Weights of a small transformer language model.
Size: 9 layers, 3 heads of 128.
Architecture: RMSNorm before and after each block, rotary positions, no biases in attention or MLP, tied embeddings, capped logits.
Training: 545M tokens, 8315 steps.
MLP neurons of a small language model. Each row is named by its layer, matrix (gate and up: input weights) and neuron, and shows model dimensions 96-223. Each number is 50 + 15 x the weight over its row's rms, rounded and kept within 0 to 99. A neuron's up and down rows have the sign that makes its largest values positive.
After each neuron's rows, "fires after" lists the tokens most often just before its 100 highest values on Wikipedia text that the model never trained on.

L3.gate280:61 66 40 36 39 39 59 13 53 82 10 27 54 58 55 39 73 33 54 33 20 35 40 53 33 53 42 04 43 60 63 36 45 72 40 49 60 53 66 53 54 76 69 55 25 56 37 60 53 42 59 60 59 60 61 28 85 26 40 53 69 41 69 38 51 52 76 56 51 43 72 45 74 74 61 61 59 47 66 32 39 75 37 55 49 51 48 58 40 56 75 46 52 43 70 47 39 79 31 48 70 70 74 59 20 41 42 28 58 74 29 56 32 47 66 56 42 39 52 66 81 45 56 63 39 73 40 44
L3.up280:55 49 61 24 74 41 45 50 67 42 56 61 59 67 55 39 45 46 64 61 44 41 60 56 30 22 47 40 55 22 29 72 73 59 71 51 47 50 49 55 63 41 58 41 65 71 47 27 44 27 46 75 60 54 64 51 73 42 74 47 44 44 73 31 38 74 46 40 43 49 75 30 45 36 42 38 14 42 21 24 48 52 80 59 72 58 48 31 44 69 22 62 31 50 60 58 22 75 47 57 61 64 50 52 52 46 70 58 53 54 39 46 37 31 89 62 69 66 78 29 81 32 44 70 55 50 50 47
fires after: "3", "5", " ", "4", "6"

L3.gate111:48 55 48 45 52 49 65 27 55 66 47 45 59 64 40 58 44 57 70 56 28 60 58 32 59 50 65 58 25 37 66 51 55 29 30 41 50 52 90 63 32 26 63 57 82 18 59 38 43 49 65 70 47 48 44 51 69 44 44 36 54 81 76 55 40 65 54 38 44 44 43 21 66 41 25 42 74 29 44 62 19 54 65 32 64 09 41 86 48 75 25 34 75 46 76 41 26 48 51 27 47 60 41 58 37 60 63 29 54 40 49 62 49 54 39 57 61 36 70 40 43 26 29 54 51 43 48 43
L3.up111:45 26 47 32 69 46 53 62 56 35 66 58 62 61 30 06 60 62 50 49 04 60 42 67 48 55 41 59 19 74 42 27 50 34 31 64 55 43 71 40 56 61 70 40 46 21 40 33 45 78 65 86 55 43 76 46 30 18 53 45 39 68 81 22 34 58 53 38 57 48 67 42 23 47 31 74 49 51 75 44 62 54 49 43 67 44 51 37 57 60 23 40 61 64 58 50 64 48 51 29 62 45 67 54 56 59 26 42 33 50 49 47 48 31 17 39 47 45 41 42 54 45 40 41 72 61 35 61
fires after: " ", "ember", " the", "er", "7"

L4.gate606:51 49 38 42 43 30 55 38 70 70 36 61 46 62 63 61 41 32 43 44 41 22 64 42 32 54 78 57 47 48 47 51 61 73 47 40 32 99 52 47 68 26 19 48 45 43 59 23 66 43 75 54 56 76 38 50 25 68 40 21 54 48 56 42 42 45 29 26 64 63 70 49 51 59 31 65 60 59 47 51 69 88 31 49 52 52 78 66 36 64 60 60 53 33 66 26 55 53 65 08 54 43 46 62 24 60 55 52 55 59 48 69 32 49 52 46 40 34 56 43 46 51 69 60 65 24 40 52
L4.up606:51 41 39 28 37 62 68 57 37 64 35 37 78 48 39 64 54 43 51 62 38 42 44 64 42 42 43 30 59 20 41 71 41 53 61 74 44 43 46 73 68 51 56 38 19 68 61 48 42 18 42 51 65 43 41 50 57 55 35 16 33 47 41 50 52 48 49 56 80 30 63 85 77 44 63 47 28 35 37 71 51 53 38 51 51 66 53 43 50 68 35 70 53 39 42 43 59 43 50 51 35 49 46 52 41 54 45 68 65 41 51 63 29 18 48 48 19 74 79 54 46 33 74 56 49 42 46 59
fires after: " ", " March", " June"

L4.gate562:70 36 37 22 41 77 54 34 53 53 61 50 35 32 44 55 52 70 29 69 68 60 53 77 57 49 72 74 52 40 56 60 39 60 47 42 54 48 75 33 59 23 59 50 49 77 74 28 19 53 59 60 33 44 43 58 56 40 56 53 61 71 47 63 53 68 64 22 68 69 57 40 63 42 46 38 31 49 22 38 37 48 46 34 48 51 47 46 46 55 13 60 50 21 47 51 76 56 56 21 63 20 29 48 61 60 48 42 66 13 47 88 72 48 43 30 56 59 86 72 31 46 54 47 81 40 55 25
L4.up562:34 55 54 32 76 43 50 41 40 62 61 61 59 31 51 68 22 44 39 55 75 47 63 18 53 36 47 48 28 50 31 47 69 54 53 27 45 59 54 55 31 16 45 28 59 41 71 40 65 35 41 57 42 40 59 76 25 59 36 87 51 55 50 23 34 47 40 57 45 47 38 33 44 30 35 52 72 65 44 28 48 64 69 20 51 71 37 50 40 41 45 63 54 71 77 42 53 41 58 74 63 33 70 34 35 61 33 53 40 68 49 63 44 25 58 71 67 60 75 70 59 25 52 52 76 74 13 27
fires after: " ", " m", "M", " M", "W", " the"

L3.gate316:56 32 51 31 61 63 70 38 57 71 53 28 55 43 67 57 54 86 70 54 51 47 47 37 57 57 63 36 33 50 60 29 55 50 66 53 42 60 35 40 59 36 28 38 39 85 64 61 45 44 67 52 76 77 51 69 72 40 56 62 50 39 46 44 35 25 38 46 58 30 63 52 69 62 66 67 29 38 33 75 44 72 25 39 23 49 63 35 54 66 71 42 31 82 60 61 51 72 47 68 46 44 60 74 28 74 43 59 46 64 40 99 44 56 55 49 30 40 31 67 56 47 67 59 75 38 50 48
L3.up316:44 54 56 50 17 24 40 56 64 61 58 77 70 43 56 62 61 21 62 37 37 36 50 28 44 57 48 26 54 52 57 60 65 27 67 48 71 67 73 62 44 56 56 46 90 29 57 55 42 38 47 50 45 51 69 53 53 55 65 55 50 53 42 49 22 57 61 45 69 41 59 60 58 46 42 40 38 45 40 70 15 61 32 38 31 69 73 47 37 49 46 45 37 78 49 17 68 33 74 62 49 47 51 37 53 43 39 43 77 52 47 37 57 60 59 60 31 48 26 48 43 34 62 40 47 59 82 56
fires after: " ", "198", "-", " |", "X"

L4.gate651:26 50 44 56 54 34 45 52 64 49 23 68 57 26 75 64 30 48 64 48 33 53 58 57 56 53 29 70 26 52 53 45 59 29 46 58 65 35 63 08 48 42 71 53 45 63 54 60 59 36 42 58 64 58 62 22 58 56 27 37 15 36 38 36 61 59 29 30 38 60 74 41 51 43 60 40 34 64 77 65 80 63 75 57 43 51 50 47 48 51 30 51 76 57 47 63 24 55 52 29 53 56 44 53 62 34 67 68 64 32 62 62 20 46 39 60 63 51 69 41 69 38 29 15 61 56 24 66
L4.up651:50 46 40 52 65 66 26 53 76 51 35 54 80 48 65 54 26 51 58 57 44 32 32 47 45 64 58 42 54 40 36 35 26 56 79 71 40 57 59 66 46 45 39 65 57 45 43 39 53 42 43 31 78 56 55 64 68 59 50 37 51 61 42 37 23 43 49 49 62 30 39 44 36 67 91 47 72 31 51 51 43 24 55 31 43 69 47 38 58 68 33 50 58 56 44 44 34 52 61 50 62 51 57 53 42 71 66 51 61 38 26 69 18 52 18 25 48 42 59 60 44 24 71 56 38 42 41 36
fires after: " ", "{", " per", " b", " (", "-"

L4.gate406:40 63 54 39 51 24 44 55 68 27 53 40 59 38 54 32 53 66 65 34 63 51 60 32 59 36 55 45 55 31 33 68 39 37 52 46 68 61 48 49 58 45 67 68 41 51 31 55 33 72 62 79 54 65 39 61 41 40 84 71 34 32 51 62 57 62 61 34 55 50 37 55 61 43 44 61 46 34 69 50 71 55 43 45 43 31 55 26 52 77 52 60 53 65 58 43 47 49 72 30 23 28 54 19 29 40 19 59 64 51 43 42 60 31 55 34 51 32 33 64 56 66 22 52 69 47 51 47
L4.up406:45 22 58 34 51 24 60 68 57 52 58 57 55 49 64 49 34 74 30 66 32 26 43 61 27 48 54 24 36 31 47 42 63 69 87 23 13 31 69 46 20 47 69 65 61 64 61 60 36 44 35 64 50 33 32 45 33 49 56 54 38 44 22 74 49 41 40 27 53 46 33 58 63 46 38 57 49 57 58 38 38 53 50 29 46 54 45 46 26 50 53 40 56 61 80 50 30 38 45 17 59 57 65 69 41 64 69 55 43 43 57 56 35 46 88 31 53 49 48 78 54 28 38 20 53 28 49 21
fires after: "s", " and", ",", "es", "ic", "ers"

L4.gate471:20 50 39 68 60 42 42 46 45 36 73 45 51 55 49 51 48 37 73 35 71 31 45 61 49 45 61 14 67 59 27 68 30 39 59 38 38 52 80 40 32 57 53 52 55 48 85 60 37 54 21 61 32 48 44 47 65 64 46 58 39 45 53 50 62 51 37 70 58 59 57 34 23 51 53 59 44 54 60 86 61 29 64 62 33 51 45 14 44 82 43 45 53 44 53 61 20 70 49 27 53 17 59 41 30 47 42 51 45 36 57 64 39 29 45 54 77 36 36 53 20 63 37 06 74 51 43 19
L4.up471:59 52 45 71 52 54 47 87 67 48 48 39 23 66 68 59 62 72 41 44 81 58 51 59 51 46 64 79 64 47 71 52 26 36 37 54 64 53 44 42 38 27 63 54 59 61 48 55 17 50 50 48 12 52 65 71 73 46 42 72 37 65 56 58 46 62 57 18 24 34 38 68 30 69 36 60 54 71 58 41 63 55 51 56 51 63 43 23 44 57 46 42 31 64 48 67 55 66 20 57 66 47 38 56 33 10 74 44 41 91 68 48 56 22 24 48 78 38 63 45 53 45 52 37 52 55 46 20
fires after: "–", "-", "k", "{", "y", "t"

L4.gate189:30 76 59 65 46 56 49 53 56 24 46 56 49 37 61 62 64 73 46 34 32 58 60 59 54 28 23 34 70 46 77 63 51 61 46 43 52 44 48 29 25 42 59 40 58 77 50 50 43 50 52 63 34 52 49 34 54 24 43 79 60 70 42 64 44 60 35 68 55 25 16 48 54 46 50 39 49 42 81 59 61 80 54 52 47 65 65 48 57 50 59 38 68 47 52 65 39 56 41 42 44 55 44 64 37 62 46 38 60 57 64 49 43 53 64 46 41 64 46 55 44 36 00 65 32 47 46 38
L4.up189:52 40 33 72 58 58 40 42 45 60 15 63 52 46 54 41 54 47 56 60 66 22 43 58 32 36 53 35 38 22 54 64 99 49 49 63 43 59 50 55 77 39 52 48 55 74 70 35 34 51 50 51 62 65 53 44 43 36 33 52 34 40 52 23 55 75 33 49 38 51 33 06 40 54 55 56 41 57 13 76 49 55 62 52 50 49 50 59 37 71 54 66 39 65 40 32 38 42 75 56 35 06 26 27 59 30 65 63 48 63 54 70 64 66 84 59 49 70 20 54 00 57 45 52 47 61 41 52
fires after: "ill", " o", " K", " J", "ep", "k"

L4.gate148:47 46 68 57 58 44 67 52 41 10 41 34 55 52 27 57 36 51 81 36 74 50 84 54 69 46 47 51 88 24 52 83 53 50 52 44 57 68 28 41 50 36 51 81 55 61 24 53 33 70 52 22 46 44 54 47 54 45 29 58 59 55 75 28 32 33 50 20 57 38 63 33 44 39 58 32 35 49 32 50 31 44 49 65 49 48 33 68 46 54 59 19 64 21 53 55 39 35 52 43 63 29 42 58 55 46 42 50 69 43 62 74 33 30 43 57 71 64 58 38 50 57 55 48 59 43 51 48
L4.up148:63 27 62 69 45 45 68 57 72 55 31 84 32 66 44 54 05 91 56 66 13 42 58 63 60 51 72 70 47 48 68 73 60 43 48 52 56 40 48 42 44 40 42 70 42 74 43 50 38 38 68 56 57 49 51 35 72 54 53 59 28 49 41 71 22 65 35 60 45 55 67 62 49 56 52 54 40 28 18 48 75 30 62 38 45 60 44 68 71 69 49 41 19 82 55 20 75 32 49 53 76 38 44 57 52 29 08 58 54 56 51 34 55 47 80 36 63 54 32 38 42 48 42 53 43 61 47 55
fires after: " L", " M", " E", " O", "l", "ro"

L3.gate695:64 35 41 52 50 62 20 38 65 64 51 43 51 66 56 35 77 58 63 48 28 31 69 44 56 51 45 31 43 65 69 68 63 64 74 65 46 53 84 65 56 35 24 38 53 66 53 49 60 23 75 44 62 58 23 26 38 43 64 45 41 25 42 29 67 51 47 35 39 23 58 34 45 26 35 39 27 34 55 57 65 62 25 46 51 35 48 62 36 47 81 46 29 53 49 35 63 24 54 62 56 61 54 40 67 70 53 39 69 35 46 40 54 37 43 56 10 28 61 48 50 46 58 65 41 60 77 31
L3.up695:66 58 33 52 60 42 29 33 46 42 16 51 65 25 28 81 59 40 61 47 47 73 61 50 54 60 40 52 41 61 45 47 60 65 32 66 65 58 30 58 49 50 69 53 35 39 61 46 39 47 53 80 72 54 51 56 53 20 49 18 50 21 32 83 45 75 64 54 72 27 67 48 49 65 52 37 52 51 53 62 23 62 40 61 46 48 43 40 37 34 84 39 38 42 59 37 27 62 65 78 81 57 51 72 53 46 42 52 32 55 78 65 73 54 57 42 49 58 64 68 59 60 46 71 57 31 60 76
fires after: " (", " ", "–", "in", "ion", "as"

L3.gate650:25 73 62 67 59 43 54 41 39 53 52 04 35 39 48 40 60 32 60 60 54 32 53 51 45 56 40 57 86 80 40 55 42 42 12 84 35 35 70 33 38 54 66 39 49 50 28 74 42 81 48 61 47 59 66 29 78 57 47 76 49 63 48 51 35 31 43 23 72 38 47 46 43 42 45 45 79 61 46 51 52 38 60 50 74 86 47 35 54 67 35 59 39 41 47 50 44 52 56 37 49 33 77 43 72 45 58 30 41 58 37 70 26 46 58 58 55 42 33 69 33 68 42 33 51 38 45 37
L3.up650:38 66 42 33 46 61 43 54 25 18 61 50 33 57 50 33 65 55 53 66 36 67 60 45 62 52 54 14 55 22 61 05 69 63 57 62 59 59 34 60 50 49 59 27 57 45 70 44 52 51 38 48 48 56 45 50 94 55 44 35 21 69 49 48 37 50 42 33 50 68 36 29 48 37 48 70 64 52 44 51 51 59 27 59 29 67 45 55 31 71 57 38 48 74 12 48 63 30 41 39 38 27 54 20 32 34 39 70 47 59 69 44 44 64 46 71 53 47 52 52 60 52 57 38 46 75 48 31
fires after: " k", "S", "t", "ing", " K", "k"